Weights of a small transformer language model: LayerNorm before each block, 3927 steps.
MLP neurons of a small language model. Each row is named by its layer, matrix (up: input weights) and neuron, and shows model dimensions 64-159. Each number is 500 + 40 x the weight over its row's rms, rounded and kept within 0 to 999. Numbers have three digits each.
Before each neuron's rows, "fires on" lists the tokens most often at its 100 highest values on Wikipedia text that the model never trained on.

fires on: "ent", "==", "\n", " post", " cent", " court"
L3.up14:589424514558479476482508508493500501463441491394505497564483486368468466501427448576500442473503490487469487539566489528478476519466462556457438479558501555491474489530561562515544565468415500423512509408499413453548539516509500457447446510437479569455525496510501569548513429464477556507

fires on: " He", " not", " has", " con", "\n"
L4.up926:528501475525448432477465491434456476496535542449396553506442566481422513454467455555502575470478530474562570490601520496515501505445454457537496493559505457498496552494510482458563458518569553488510493429531484523509488481467504487448525527454461539572514497533513501487522520432495531508

fires on: " W", "H", " | W", "W", "-w", "- W"
L3.up703:393562589453475442489478537453440440493540543484487546521449406435504456480486511556471473513534485502467537486461459485483516466532515501526501488518492573493585483401524524536593517469464518471544554437484512468524461513536501470489505438530437564487486477498476491490513442552505498480

fires on: " and", " in", "er and"
L4.up963:512513485508506476504442472504510524499497533555489450417512512609517515529392494500490547546515456489479494517456469451498472486510513575481525484500513501526470488479522457501510486532472533526495500558495501474618504471528448585468487457455447504509422539520426467430475463460525511439

fires on: " Ch", ", Ch", "Ch", "- Ch", " | Ch"
L7.up356:459535570507479600535427559465537468473407499445463497485510512531508438546535494472510508487540509413537499498496537474484460542546538516483449443521508554452416526460537461487496504448412588493538549509488547577581494405505498377481516509494483558445496513498476467552515418532483476520

fires on: "t", " S", "100", "n", " trans", "500"
L4.up527:450535508452496416554490503444484517471511556534547469514512485475459468514453491467484518479563447493555549495493507453446495481482459495503479528436451548466556410461397544534517489384495482577516549505455538515506494510563524503502513579472552507486532530573558496540453576432461519505

fires on: " (", " of", "ess", "; ", "'", "ing"
L4.up186:560522406532547535475472519539413446446549525546459510520497491530501511425526534467449465538511508521473525521437557550554473444445497466547552454485495506464541521535547568463476512509531566530499481494449489488478481489572570527528498496489548451449512511490430608481412526375524495559

fires on: "11", "eb", "Ch", "2", "12", "ch"
L3.up325:491527499524551541525426524568500568450443487493483472407491481507500466560555591500418503538494538446479513510454558482438478434506546496485376557481488511506492551493462534529528525443454523503522544542535451476529541493520513522527531433551515509427530516481500452567510451436512448499

fires on: " L", " cl", "al", "L", " X", " of L"
L6.up756:473497540508460499567504470497491429608476452456540578450419537469467534588516494511477530446513542492560510487455548547452562472485452451541556535478548526474498442451530478519563453536530528519564491469484478566441540542531517534524478503501476443500502464485590544575593456453518431514

fires on: ".", " var.", "erbai"
L6.up984:557490530520478586515524507512512487491529505495520505410467521519495459443473418472489531527527534540523554507530496474427499549445436521487544550514445525564443450500497507511527470469593533442484480527472483538495476470514457552459574493496450527484488473462545457536482508470471535478

fires on: " and", ", and", " and the", ", and the", " /", ") and"
L6.up1010:501492454452550475424510511486562498515575549511432493560504542516473548511508559477494447544455485512555531445473518512463486503423518441440431449520487502425477546426482423518499494550520498506468488496483517549547535473500509538519481478472482432480523455462491517435487572528509545536

fires on: "W", "- W", "- H", "-s", " | W", "h"
L6.up617:442489463515484488514536509472557458519536537461466528416517496520487477474536557506454451516488452529482505481442500511536531478531431491498563488493528473462606486461514449563524473397512490510558506460488541523544515505475507540497431442474481473453490446487527495560556546534490491532

fires on: ".", " of", "'", "all", "ocese"
L4.up778:525475537462470556566474539495494484428474470486416501494476521586530485412466456478531519498561478542486508514465462490505536531517482485451566507564492502496504446466454443549515554565566520539488448569540523499513476496466533524507548398543444476552509507547533557437534488485538533508

fires on: " and", " or", " Un", "A"
L4.up90:570496485460492463508431464463480565468519551521559552443476442482545568560508471504485565502536501497497488521517481423539492513491469513460494519420570483478493621453530481509510487552585504520542517580491532531504434420514619525505513520451460529510449483521492492466513479460504526445

fires on: "2", "–", "1"
L6.up38:504498516494481539560493545520433470536467564483468510461531537526477489504513482464513514497492505589582467514494561452476474496489468538523520578508517524522474496453541554506508542516466594551529520543433487552566440468467562527542472482466513419535449506520510557563493468434509532484

fires on: " S", " P", "i"
L7.up937:498534492473490514476474541489481514457533457486509488489581502483402533542484473473463553504516486473491464463471556477496550513468448542497491529451474490417476492458468490511564557464469514499468571487468564554503479449574523476559605517479521547435467451566451474517517518512516505485

fires on: " L", " of L", ", L", " V", " of E", "Sp"
L4.up308:478552507537526460565507494509490443458419442484530582535437488459471528468472466563487514513499562509487555534527533446537505428466529438497502543480534574441542572484539368529474526540538554506481517501539483493480484460571485502509503495506417498456503493470553503519489421502474533496

fires on: "2", "0", " un", " training", " cooper", "6"
L3.up540:536510527502490542500468553509475516544453514467463444509427430462489498455539531506486505422544439541490557469508444478517538519478515491567458491552521496550519539417492528532494438441515505551556463476555524522512450515511500493538469473489475412421550458577477597481451505472488473554

fires on: "2", "Ch", " Chicago"
L7.up1149:487542487481491519557496512506443480475465467516465397412448537492462495507614458502495473476530460519583445502523534486512471470513455545507445531444461619508507515452414475516467519446484563513561464472469536517529488483464483496497513524463448443472521421534479484550508499477550443490

fires on: ".", " is", " was", "s"
L4.up1186:480494444472483485548472518421506588498542502491580545535522441470465506476494526527474490504521508452510567513483552538487508531500400513581499430563591507479467448511497466492489435500506470493486623562491498477500441454467533458570495498518470419486513453476527537411546484358471487512

fires on: " or", " and", "er and", " &", "s and"
L4.up867:549410470508493468463461495505505418492528534497492455484507495489510564552467467522497454448536475485490579437539522461528513479500424471396518433523581522554549492452471491541477526568539520436487500525522527500583508477521485476487540489454498490462447446579469528427531541450510549417